config.toml
n_layer = 10
init_std_down = 0.0034
lr = 0.000706
MLP neurons of a small language model. Each row is named by its layer, matrix (down: output weights) and neuron, and shows model dimensions 48-111. Each number is 128 + 24 x the weight over its row's rms, rounded and kept within 0 to 255.
After each neuron's rows, "fires before" lists the tokens most often just after its 100 highest values on Wikipedia text that the model never trained on.

L4.down699 [140 122  90 136 165 143 105 144 143 135 113 151  85 145 131 141 120 149 157 113  95  94 115 167 117 146 114 142 110 123 100 110 146 110 104 119 146  91 129 153 121 102 135 144 124 146 150  99 135 135 133 162 107 135 131  72 179 126  73 147  96 117 122 144]
fires before: " |", " (", "-"

L3.down974 [129 145 166 102  78 139 142 126 131 109 130 128 143 141 139 130 119  94 170  80 108 187 107 135 150 120 121 100 119  89 121  78 127 150 128  74 148 121 158 121 138 111 123 169 171 122  73 144 112  88 156 123 118 176 146 152 151 139 159 111 133 144 112 131]
fires before: ")", ".", ",", " |", "-", "}"

L4.down356 [173 100 146 115 105 111 145 174  94 112 113 123 144 105 120 120 158 120 143 128 150  83 117 141 124 152 135  85 162 167  93 158 136 109 130 120 115  83 102 150 147 111 134  97 154 111 143 118  99 160 182 113 143 162 136 100 113  79 115 157 113 146 118 102]
fires before: "\n", ".", " |", "\n\n"

L3.down914 [119 153 104 126 110  90 122  74 167 135 131 122 146 132 140 120 110 103 137  98 152 133 148 123 132 123 148 149 100 106 133 124  87 154 162 134 140 130 149 201 165  78 124 161 126  79 118 129 101 171 131 132 136 137  78 110 121 168  91 133 198 128 112 126]
fires before: "″", " |", "N", "W", "E", "."

L4.down749 [112  79 147 170 116 102 123 164 120 102 132 125 102 120 118 116 154 126 130 157 162 110 152 126 112 141 121 138 135 177 121 160 117 138 101 119 157 116 102 109 148 124 116 121 117  99  93 112 139 153 156 116  79 124 129 130 157  71  78 173  96 131 128 130]
fires before: " |", "|"

L3.down1144 [168 104 152 140 118 109  99 141 155 100 146 142  98  93 140 162 151 119 150  89 132 132 165  94 108 143  88  94 140 103  97 113 113 139  74 148 128 117  93 133 105 109 118 157 149 104 101  82 139  97 165 157 132 125 127  90 128 145 159  76 131 111 142 132]
fires before: ":"

L4.down1770 [153 106 119 152 123 117 151 128 154 117 159 166  89 125 108  87 126 101 103 154 161 103 129 119 129 142 166 130 126 151 129 119 129  91 125  93  94 171 130 163 118 131 128 123 114  97 141  62 147 136 140 132 146 154 138  88 102 137 148 187 130 107 129 122]
fires before: ",", "\n", ".", ")", ";", " ("

L4.down1571 [ 76 117 172 122 109 126 123 102 118 126  93 101 107  93 132 114 127 123 163 122 119 138 143 118 113  82 156 133 137 121 146 162 122 154 119 174 136 117 130 105 115 161 152  70  98  99 103 146 134 144 104 135 106 145 158 122 112 157 137 139 159 140 112 101]
fires before: " |", " Title", ":"

L3.down1696 [134 145  99  81 130 106 114 129 138 126 137 105 132 142 136 102 126  88 123 122 154 110 162 176 148  94 137 172  88 135  88 100 109 171 127 158 132 133 113 164 105 134 142 119 134  89 118 130 156 127 165 138 154 113 112 101 153 152 129 121 124 108 131 138]
fires before: " |", ".", "\n"

L3.down699 [155  70 156 110  96 130 127 100 146 105 132 120 132 134 116 101 130 115 143 116 119 119 100  90 124 170 144 108  97 123 126 148 124 149 117 107 103 132 166 117 153 127  83 135 125 128 139 123 115 127 145 135  96 132 132 134 122 158  97 147 138 105 130 117]
fires before: " |", "\n", " 0"

L4.down1856 [221 111 124 136 135 109 109 112 128 156 130 114 149 115 133 177 140 171 146 129 149 119 118 121 161 138 132 157 121 120 153 102 111 134 130 129 116 124 180 153 114 130  89 165 157 124 145 140 155 166 125 122  93 121 122  90 164 139 124 125 111 137 127 108]
fires before: " |", "\n", " 0", " AL", " 1", " J"

L3.down1890 [172 144  91 126 125 136 118 117 129 161 104 166 140 157 146 176 141  53 142 134 126 106 116 116  71 106 152 108 129 164 102  89 129  98 119  90 130 114 128 141 140 119 126 129 134 130 123 147 175 126 151  85 114 133 128 137 155 100  97 164 156 145 128 136]
fires before: "|", "-"

L4.down1778 [132  93 153 117 133 127 161 149  96 143 138 142 123 151 126 118 138 168 115 150 124 115 134  92 179 184 118 161 170 133 122 129 134 162 104  57 124 142 178 164 142 111 115 172 138 160 122 113 154 112 122 123 160 120 129 123 138 125  87 127 134 125  99 132]
fires before: "\n", " 0", "  ", "\n\n", "-", " 6"

L4.down922 [162 114 155 167 133 115 178 113 126  99 113 114 144 143 137 110 172 172 112 118 113 128 137  91 118 156  83 119 146 123 128 116 131 151  72  86 124 114 186 114 131 119  80 188 127 116 121 131 155 136 109 118  91 154 136 139 175 120 152 146 151 145 116 124]
fires before: "\n", " 1", " 0", " 2", " 6", " 3"

L4.down645 [184 130 150 115 123  90 140 111 129 118 162 158 146 158 112 155 140 107 151 112 134 120 148 110 128 137 146 125 123 129 131 127  89 126 103 105 119 159 157 162 185 132 109 144 130 115 144  92 128 108 109 156 111 112 147 152 110  68 122 122 140 129 132  95]
fires before: ",", ".", " of", "s", " with", " in"

L4.down395 [126 131 155 117 139  90  96 156 159 123 158 142 150  84 135 173 122 148 151  99 139 137 101 101 102 136  99  66 119 108  78 120 101 121 109 126 116 123  74  90  99 108 111 163 136 147 106  55 143 123 185 104 108  81 154 113 128  90 151 128 107  73 101 203]
fires before: ":"

L3.down859 [179  86 140  94 131 109 147 129 112 141 116 154 121 143 128 122 145 104 122 165 123  84 138  93 142 123 115 124 124 174 126 109 122 115 160 118 117 142 116 142 115 114 162 146 112 126 122 122 161 137 144 127 116 149 104 137 111 104  93 105 115 119  99 111]
fires before: ",", ".", " and", " of", " with", " to"

L3.down314 [102 120 113 151 107  89 107  85 113 149 111 122 100 150 160 125 126 126 113 131 110 116 145 167  98 134 117 153 117 162  97 128 138 106  45 150  84 109 131 124 146 113 116 113 115 132 149 190 138 151 169 144 134 129 118 144 134 105 109 158 103  96 154 137]
fires before: "|", "-"

L4.down1712 [103  97 127 101 103 138 105 131 130 127 137 139 116 170 100 164 161 135 117 123 139 127 158 151 165 159 139  91 103 152  78  74 115 125 120 111 114  79 133 130 121  95 112 135  98 180  89 111 121 136 141 152 114 143 128 124 113 152 151 158 159 139 133 122]
fires before: " of", " for", " in", "in", "\n"

L3.down1750 [146 130 155  67 101 125 153 110 142 135 125  89  67 120 134  75  95 118 142 131 133  95 154 134 123 112 144 116 147 112 124 128 144 130 120 199 125 133 149 126 107 132 172 135 132 135 117 110 145 143 145  89 105 146 140  98 116  96 120 143 129 115 107 118]
fires before: " |", ":", " (", "{"

L3.down946 [158  98 155  74 105 114 165 109 122 144 137 119 126  96 102 112 143 138 143 178 134 114 124 151  86 158 106 146 111 158 140 122 145 169 158 121 124 127 131 111  92 148 159 180 150 140 141  95 134 110 162 126  91 117 102 108  98 104 153 145 144 119 138 151]
fires before: "\n", " (", "^", ")", "{", "°"

L4.down504 [124 145 145 141 129 168 142 150 126 130 129 153 115 136 125 100 160 106 150 169 119 212 146 156 163 108 137 137 119 129 140 114 139 123  98 108 106 123 134 147 126 134 141  74 162 149 120 133  87 118 141 172 111 105 137 127 127  97 176  88 153 137 148 125]
fires before: ",", ".", " to", " as"

L3.down1116 [156 121  89  87 172 101 114 150 143 105 116 150 100 121 120 111 138 156 189  93 136 138 144 132  92 142 125  90 123 159 112 112 130 116 120 160 130 132  78 103  65 128  92 157  92 139  87  66 120 127 132 123 107 122 154 133 105 118 144 105  90  97 124 142]
fires before: ":", "s"

L4.down37 [136 111 189 102 115 150 137 156 137 121 124 139 122 138 137 121 146 110 144 145 131 127 136 134  76 126 148 101 156 111  94 152 120 129 144 111 168 111 104 138  94 105 141 137 118 154 121 139 136 169 115 130 125 120 177 106 111 162 124 110 173 120 133 125]
fires before: ":", ")", "–", "\n", " in"

L3.down1385 [164 145 142 160 161 111 165 171 100 141 138 152  87 152 126 103 191 108 129 126 134 126 112 144 127  96 151 107 156 127 107 147 130 125 173  64 101 125 105 165 107 149 147  99 139 185 137 127 167 132 144 168 135 100 127 112  93 116 153 152 150 113 115 124]
fires before: ",", ".", " to", ")", " and"

L3.down959 [ 85 148 130 159 104 131 185  69 118 136 123 148 153 129 141 127  65 115 115 124 139 168 133 171 138 148 153 148 152 108 171 126  96 190 116 142 113 116 137 177 149 138 165 127  89 144 183 152 130 129  95 102 139 151 128 115 121 149 107 138 129 129 100 133]
fires before: " |", " 0", ".", ")", "\n", "%"

L3.down1018 [130 101 127 128 143 119  91 162 156 135 136 134 112 152 131 139 124 125 142 137 142 110 116 119 132 194 146  77 145 160 127 165  75 102 100 140 113 113  92 127  93 136 100 225 178 137 101 143 121  96 160 153 150 121 110 147  80 113 123 149 112 149 120 104]
fires before: " of", " in"

L3.down101 [148 130 147 113 100 141 129 163 139  94 135 149  89 135 115 112 145 158 123 150 131 140 172 172 147 113 106 112 115 157  93  79 142 110 140  87 117  95 138  87 117 153 107 154 103 131 122 149 141  86 139 161 118 117 107 168  86 169 156 168 137 107 111 154]
fires before: "\n", " of", " in", " and", ",", "."

L3.down113 [124 108 161 138 136 111 100 131 147 126 156 135 127 112 120 163 165 155 155 116 131 136 144  93  94 143 113  84 125 150 102 117 104 116 114 109 120 115  78 116  95  92 105 146 128 145  94  61 169 144 144 103 117 102 177 112 134  76 143 148 119  78 111 166]
fires before: ":", " time"

L3.down1598 [110 151 135 161 126  96 129 139 127 154 126 135 151  99 118 153 182 203  99 144 122 168 133 106 125 146 138 140 143 139 152 120 124 101 179 131 140 126 123  77 130  84 162 148 127 134 161 131 147 126 139 155 158 122 136 141 136 167  84  91 164 155 155 140]
fires before: "  ", " Party", " Candidate", " Total"

L3.down1314 [120  98 116 109 123 150 153 136 127 123 147 118  83 114 109 145 100 136 145 111 122 104 142 161  96 126 140  92 177 135 144 125 123 138 110 142 100 131 146 130 107 122 124 108 103 176 129 156  97 123 106 131 133 135 157 132 114  99 113 117 113 160 101 123]
fires before: " |", "\n", ".", "%", " for", ":"

L3.down1631 [115 142  77 127 125 122  97 139 168 100 128 127  86 127 133 145 142 150 176 123 101 130 116  94 111 110 108  83 114 104 113  78 137  98 122 119 179 129  94  86  91 111 112 163 116 117  65  97 167 145 136 113  83 137 163 104  85 110 149 106 101  61 135 145]
fires before: ":"

L4.down2042 [144 132 125 102 139 121 159 108 174 135 119 175 114 145 121 136 152 137 139 144 114 144 144 131 109 139 123 132  58 134 124 127 159  97 100 169 110 115 141 122 124 117  96 119 123 146 139  87 153 107 169 126 118 101  80 148 127 148 103 131 111  93 108 120]
fires before: " (", "\n", ")", " a", " who", " in"

L4.down368 [161 184 166 157 109 153 180 125 117 195 149 123 132 127 118 108 123 129 140 151 111 173 148 137 122 119 152 102 121 161 155 119 129  91 147  75 118 164 128 132  76 151 150 113 127 161  98 134 130 125 140 177 126 129 176 121 108 123 179  99 164 135 130 116]
fires before: ",", ")", ".", "–"

L3.down523 [164 139 133 130  80 130 143 155 149 137 136 118 122 104 127 137 129 118 134 166 120 106 134 104 122  84  96 108 169 127 122 103 165  73 150 136 148 131 129 136 158 156 115 131 129 124 179 122  86 147 143 138 157  96 151 170 120  59 132 165  66 119 140 104]
fires before: "\n", "\n\n", " and", ",", ".", " plays"

L3.down419 [124 127 108 140 108 136 125 155 166 130 136 163 125 106 133 123 124 133 111 128 147 110 143 145 128 122 171 112 115 156 153 174 106 100 138 117  67 105 136 152 123 135 115 129 116 128 143 116 107 165 108 183 107 131  93 141 137  82 160 140 159 123 131  89]
fires before: ",", ".", ")", " –", "s"

L4.down1863 [160 158 153 123 105 145 157 148 122 110 138 121 103 100 119 123  96 128 152 147 155 110 129 167 143 122 148 110 116 159 136 142  66 119 151  98 111 145 150 134 130 116 128  96 141 154 135 138 133 128 130 166 138 131 111 137 125  88 143 144 127 157 119  85]
fires before: ")", "–", " |", ",", "\n"

L3.down92 [105  91 122 120 134 129 123 151 105 139 118 122 163 125 114 141 136 138 104 112 151 137 108  84 160 134 195 113 135 150 115 117  56 118 177 117 133 110 127 116 131 131  73  98  99 125  94  79 120 155 103 147  90 101 156 125 112 133  99 106 164 163 157 130]
fires before: "  ", "\n", " Party", " 100", " |"